Weights of a small GPT-style language model, trained from scratch on English Wikipedia: MLP 2048 SwiGLU.
MLP neurons of a small language model. Each row is named by its layer, matrix (gate and up: input weights; down: output weights) and neuron, and shows model dimensions 48-143. Each number is 500 + 25 x the weight over its row's rms, rounded and kept within 0 to 999. Numbers have three digits each. A neuron's up and down rows have the sign that makes its largest values positive.
A block is one neuron, or neurons of one layer that tend to fire together. After each block is what it responds to, as a language model described it from the Wikipedia text at the highest values.

L5.gate1606:480551511468489455529515532491532509513532531507505526528503496422508501475459536487495494496526506511449472462556489500494496511490495498472473525522485474469501501510498455500496501541509440511518511511507478471517471543489492537507499462509468501458485505516497511530482481534526497511
L5.up1606:514529485507456505536523498507575497505519530464467495495449498523487523479474516511507462518547492438507530519479493464501489535520522518523496455533488485525543483508498519495508493487520566498496468532489439503523475497498500473499480497519536447481501502511543543520508465459502491464
L5.down1606:502496486492466492478521512469493494460512446471473491480510544484553495448464506521436485495484514549455468466504528486462526497474535511526544497507487514506472483563532543468497499484503507513525450497519505513486497519545464479472477493491535504502491536524471473526475497500516514479
Year-number first pieces. First split-off piece of a year in historical or dated text, often after In, ( or of, e.g. 74 in 746, 18 in 1891, 129 in 1298.

L4.gate61:451462525495498435521508485480515488487480458518522487464500474514461516523491539476503498504486517472474529478466472500495512504514504469556508546495486487512425488504482517532472476507459498494497469475476442503440478544500525488491463510449526489496511504533463490488465483518517493503
L4.up61:485518502548498491512449531452482504489501497504515504474569478507500514469490519515509531458501476528535528513505490473492543513505539513517525536482493502491501507502513499513482519425461533489541498472505455491557484477551500531498455504502493484471486484533486503491484463481539520490
L4.down61:522502492539513508458542521475512502479529506488471506480504510569447480522521478488539490510478508481499522512434518491517507464474504489539485509523536567461490529487469481498468463521573496487526484482503489523515522559488495490480510516482517508494511546463484471500474502498479485437
L4.gate184:500495516469556518471523454497530503533487499444490514525509501484529469500453475495513513478481538473502486524550447506499540538482520481503501479511533486482513482525446503510487516505497461487519509500469541461458508472530474542519528483493522465492503473517515526525532481483495516518
L4.up184:482512507530454485522517519517511495485521529484530498495489458473467481505441529458512472547499506501503508522545492496472546500518480522464475495488494471459506482512502515512510512499549498484535511502490525495514518511535483479501497499500534527530441486486501545484520536499505464458
L4.down184:512543519532458462505522442475468469449481475456479500476494497461491482474523512463525463487512518519523488480532491475484516484472514526538542467452506514482551532529475464506506517531539487499503513471523493512556462498460529502496496455515456468468491524483494499547504498464481490477
L4.gate325:524531485537466544526464464509494474511491487488436475483455533492528480501554471512521513504516524488512516536475512499502491526494551466517406506507483500530556517554536476499510543515497490476531479507439496473500460516462543504528508486506446515464533537462489497497525513489487518510
L4.up325:520549516529488469519504478481449506491473506478467502504525503524525495491503504493484519497487532526469468468506485510506500520469496508490514525509508498526477517531512502506522515468507510483488484548460496502489510465512523500515524537511520518556458546502511532519482479500511481495
L4.down325:494545459486546462489504472478548515471488488492492465490547519506488502477504485470489520482519483516534411531455539491505501481476521524503458509471515485516515508481518507489437475472512454494496506479518486486501487490477546503500522491497505502467466551475483543516473531503486484508
L4.gate2016:498527530475478467504483525500495488520523525472511534544506500493532527489495478560513536467505496511498473488509542547483494501543547501537520482539524519504493478529512520490514484502515495510535482516492509497555484504562499503500501507529499511483462512490508501488477516486504492518
L4.up2016:493485545473528503469569475489495448501556496503521503553479531457473496485474523535521461492517480485539485475498472469546462501499514487479449488515508471491495479509505519493508513516506496489486550498529452543534536486488489518451488529522487511470505499509513536509492496523497525483
L4.down2016:521503471500536520496486529490505516470486473504488488479551519483502510493478545477499522521534472463477497515502467498467470522489504486533514504482490496489483565506448488517434518517473530489527525524535472495445498520523472498507479469430474494504445505522482471509477469513482501523
Dates and coordinate pieces. Numeric parts of dates and coordinates, such as the year after "In", the comma in "May 16, 1959", and the minute mark ′ in coordinates.

L5.gate772:506488474513521470468559439506480485519487471534475474521487535489517506504490507503495530495536493486483510492518491481474484472532515492485504504498499440497494518517490477531502511477460464528484528454460488555507528523432475490473499488462512540506521465483534491503524519503525468515
L5.up772:532516512486526506504513473450493537496489499552481464482484520538507510475452476506481507500489518495477498513483488467423519491512525512497499464467470471492491538487481484480528530478507467488498513520503520542515506506500499481521506458490559563503516526524470484493506530462559481485
L5.down772:512474461489539498488526477450512467462487476503494507556526495455502511528487484446485533522564498512518461519518536528502489499529491480522477507497503503509521548547467444489513473499482486522524523458503483554489528502501464517495472481468471539526519508477506485517513513472500512531
Person role nouns. The final token completing a noun for a person's role, job or title, often a suffix piece, e.g. midfielder, stuntman, violinist, Commander, cardinal.

L6.gate637:567489544505515526522514473480503470469496503509505496516526495541477487501485507484478480496543492476482545510491535520496444526494494517510508467554486494504521512513520470463554500479485517500522514513506533540547547522501511477500531527495464490504523497517550495503482516509479481503
L6.up637:575530505494507480496505478481553505521576492537487463514497514492477451542489476512491538492536458474488507494533493486537512524488493487502517487531509446516507502510535503464587520469474483540535479503491535509516503544493522449488498527479497474459539471486542495476502497485517445478
L6.down637:498509541513527538522494489499479453429475503518495478488529515486512536475498507517489456534494467569512501502450583478544531528470537529503494517522497532497495454508515463463476523431515526482502488471483493490496513489467509556499492502507494505512515493486520509544507499503525467523
L6.gate769:495474526440486559510525491502508484500515496510489464504503511500493528512465518518457479526586483507465504484482490484520499494507499473502512429506478498465491477495506487480521470544544521488530487478451544526562501506497518497465536534514491481443504515456536530489536489493511482492
L6.up769:509475484526509542540503516488486477518497500530492479466500497514470461477509481488501474489511481512489518468513496501488466514461481523461505465536474518409534495497521511489579527466505476513501506472511500552498522480519481462488470532498487538515477484534513478492509557516490518504
L6.down769:547515502522526509526500490498455475477510519565515493532485487482509533497462447492475471485468493493501442463457487466528503526483480501464521522460481525472508498507511493483530498486524537512495508489454490520490528498487512521512531481501482496494507482502479496459488495486506515499
L6.gate1022:497487549466530527493532495497478512509501540542530472526468540567515489493489506529499488480511435530494489492510504486525489520469495484487461476530506527501510490523497485475497477449510476534478528436486449518527523521496490473489482507485505493467483512503480459499486532539519498542
L6.up1022:510491494489512498492468459470503483506519473474502475510469488527514534494458501481509512509512494509531476494495465484483504505503488464498497502494492474486497504486465461486513472511479507551474491487501448516538517481500511501495506500495525544492495458507520452493547517536512482505
L6.down1022:535544500496548534487499496494486508422482491491474503521482476481488536510478513500472502542518503463523496496477526515452479506488512531535484468444513501488492505488499502488524523516524491464500505501508507458501498467506488485493485502486488524500524479426460534527516507473514515454
L6.gate1971:504463526494510521514500458480491455504476492520486471548518493453446476472478485478486491483544479525514545478453503489513507548514481488504480507562545471479512517506500503506507501478528532503494505514472498526492522558498478511517466514500476529505488491506539476503489478473496530493
L6.up1971:518498545505530548495516471516494494487504492471511491481516498542493477520479499498533494516468577549461464509521476511502498494549513501511499483520493544492486500538475483485518497499503466518447526454489485532481501518558470536501468539454505557507532486466505486460501538513539525523
L6.down1971:479525542531521497521504499511510512483517503477485504511478481476491492526518502486519519529493481519461518480515535492461530522481486526510485457479475537470509508486521497466475524503489482495547485478500503505495503515459498458539514519464471501522510481463456502506490520515526488508
Singular role/entity nouns. Last token of a singular noun naming a person, animal or entity, often after a/the, e.g. villain, soldier, citizen, writer, horse.

L6.gate54:505512521434479455508496503541513473513495510555515523512501505505523479497498537464461533546549486494504471456521491509500509536510489546513461492575502517490548538496501526487524492498506544557503455494488525442510513494516476502511513489529490491452562492495534513496518534459492498514
L6.up54:457526518507453507492527447470484474542485537505507495515506536474523477482535504453493459512502539519511516477480528513490498488507513524489483489530493518495490503509473493492448485546485499482500496533530477484573455468529485508485524485537543511545510482459498526482491468467477485519
L6.down54:499513511510483500494537475480488536506471479479540507486476516455557496468515532505472498510534539512497480528489513481483434499519453513511473533545468514492539472531516512480446516541540488489454464518503480508471467453532508476516500464532489484536491483530512506504466458532495471514
L6.gate883:467501527497488482504506516490463470531491481494490479478545551481538466530483545505520485475516537521498559502505506492485465574514463483496485512517552504506528510545484522510518483492451548484517489487484508483516533552503475496536497450525502494526494516495486504528496469485490478509
L6.up883:454516494475501522482463490464448522507481476500521474503517516484508495500514486509470490522516518500490523456518512564496500507497498494534496536508518505530528492523510543496561497469457467496520465540536479510536505494518501486535504554554501516492459493489490499505473493470516470461
L6.down883:459527486561499469508486510518540520460490509495515477473466511507475467480496494458443525497527537501534523500493515487529482521491489510484505523530519449507500468548498514488482477487505512501511518478518511506485528546507484525516464526482500478515533475502505487468511474525446491480
L6.gate1569:464542521461461539478542516503562485490547510464487472505501533510535474506473485524449455535521515509442490472573435548512472523472518500515498539489438478472474493522527488492487489525499531533496512517544497479492472510523511529494501482540475534501440504495500510485459481423498510510
L6.up1569:512490507461490504490529516483491491488444499479501462496490491498513523435496535508494515511543532517490455506471493490488459538503512494505461545542485538498538495497468479499514453554474492428528500489525518476519464504508506527529507478492532473513512509467491500511516520471506505519
L6.down1569:521489460514462456539480539514550462565482516521471503523506514498548529496498507559491485466540532493496520491462481520506515494487519520495495501499460501522502511525542500472489510526520503503537491520519491501496564511485464523496505500500483462452528500502503506521478478493530494438
L6.gate1802:477550510497513525496512468481517517516525507554495447461515519509468486519507517505506522520472488455523509470507490506501476495518480521502507518565479528473552483542524533484451489507492460516517504533517509497514525497529545506539540530544516544501468503503491525490548512479530494502
L6.up1802:482513523447480546497489435500548491499508544492473471453535488501473510507494511501486528463495502538496503489499513492518520513475534482532517551534503478485494495524528481485479525542456517519471493499512532513557504498512505496538485520566475510506439520466485496496494463455486492494
L6.down1802:477541510475417518552537506549489528470491507506491473512524490485535509533529512515483494483530527478505488524503504489510526561510485529533526503506496530503533537533504503441511504496515503459468478504513476509515491485477513521487475490505453531464512478511480536484482486562510508422
Years and dates in time phrases. Opening tokens of years and dates in historical time phrases: century digits (in 15|47, mid-19|th, c. 17|75), plus preceding in/since/the/late/February.

L4.gate614:489513508475500512496519515498508542494531503503451511505472523515516471503495532468506489498535511491518486510532516522538518480511501500496516510483476552527504504529544525516482475536487526478506530545529484521485503499482526438475499461522538503517548506481471488503465526493454548464
L4.up614:478464515538509509473569482480506519450475523509484497532455463470475496485470509503513506465469459482475479489514488523500491469456520537556525472493519484485472540499530487475466530496509502501500511491507503516527504512497502540508487514545480540479468489503500511500531530520495510461
L4.down614:489487515512495452500503434459501532512494515462535505473520516489522521518518501492489536500513498513471507547479533484555472517478515529470503502534503477482450499455501503471497509493467549493500533539517507518535534486513435523516474509489484487497515494488454528494520557521427473480
L4.gate1281:500480470493484450484511474493512552505523532506462433562512515511453507531504524511542506503514474472499483487493479487487455490477519498523450535493484508485482501479514522518488483502493505520446465502469517528482505484507539504477491506556548506512497451532506473527492497475525474477
L4.up1281:515479472514490464515525513513556499493495509512506505537508478516488517499526520551496500451506449538466533530499489502515502509486486540504496463477448516477490501534523512514492533528472474475491529520500487564501513471497505501461521509450486489492510458534496463522455533513456503493
L4.down1281:533513523492536496503470500500435465444485510442518519503499542476518476476493552503490470546490516519556496460484508482516466499493513479496540517485515495508499447477505497467479478476555522522503482503491449438453505527483504498531510502475432507484509519467514522527493478477496485561
L4.gate1293:498458506463432470492503505486495517484487478430473529515486517472485434475495492521535494491530521542513501490480487474476509484495487477518506510505501462497529536425538534490476539500470507507501489493512492549488523490500490506522528466505488487544495507523506534519509486467459526532
L4.up1293:537531512500443477451525470514461558494510507531490532516490530501498476482476484523499477529510511517487510464521523495508487452460507536534540529512460478482493512453518529475485457528484487519494490486486519500526496510515543519482551487514485482480477492510522514509475538480494547475
L4.down1293:479518496475509468493490477520554505454475505467498465472474518513491487515520454496494535513492503536515515482483526436499533491529529478472500478491501509482497490487515452500502508530462513502466509462499476506472483496451481506503513518484516536444528470507510417510487496465496489487
L4.gate1726:512504523476483516478534535514473550469515462517500493577492489488542480500464488510520553479519457534514491496560493509485487500480519491549458498525519530466478534493527502495514495474498467448474490482506452475546538519536467517490482518531521475512526445514534512500500509461529505484
L4.up1726:509512541505481486503501488500497545549493460510473508512504495534496496502492527497513541468523489526503524510466509509513479460418478459524437512525469517554515502491521512539470474464496481481456491501443507463496515515515491461491468506560529490464551474428499502525506526519490497494
L4.down1726:516510452480490483476491535519518519357482533467512462500470526484515535519535465515538479506493473529485512512513509487501486495513485503507512482493504544495503471512486448474459501473481522504491485533492498512496477490507482439490497526475486498514489449486471523518502504507500475445
Noun-completing final pieces. The final piece that completes a common noun at a phrase's end, often a plural -s, such as yach-t, oppone-nt-s, dioc-ese, prosecut-or, vessel-s.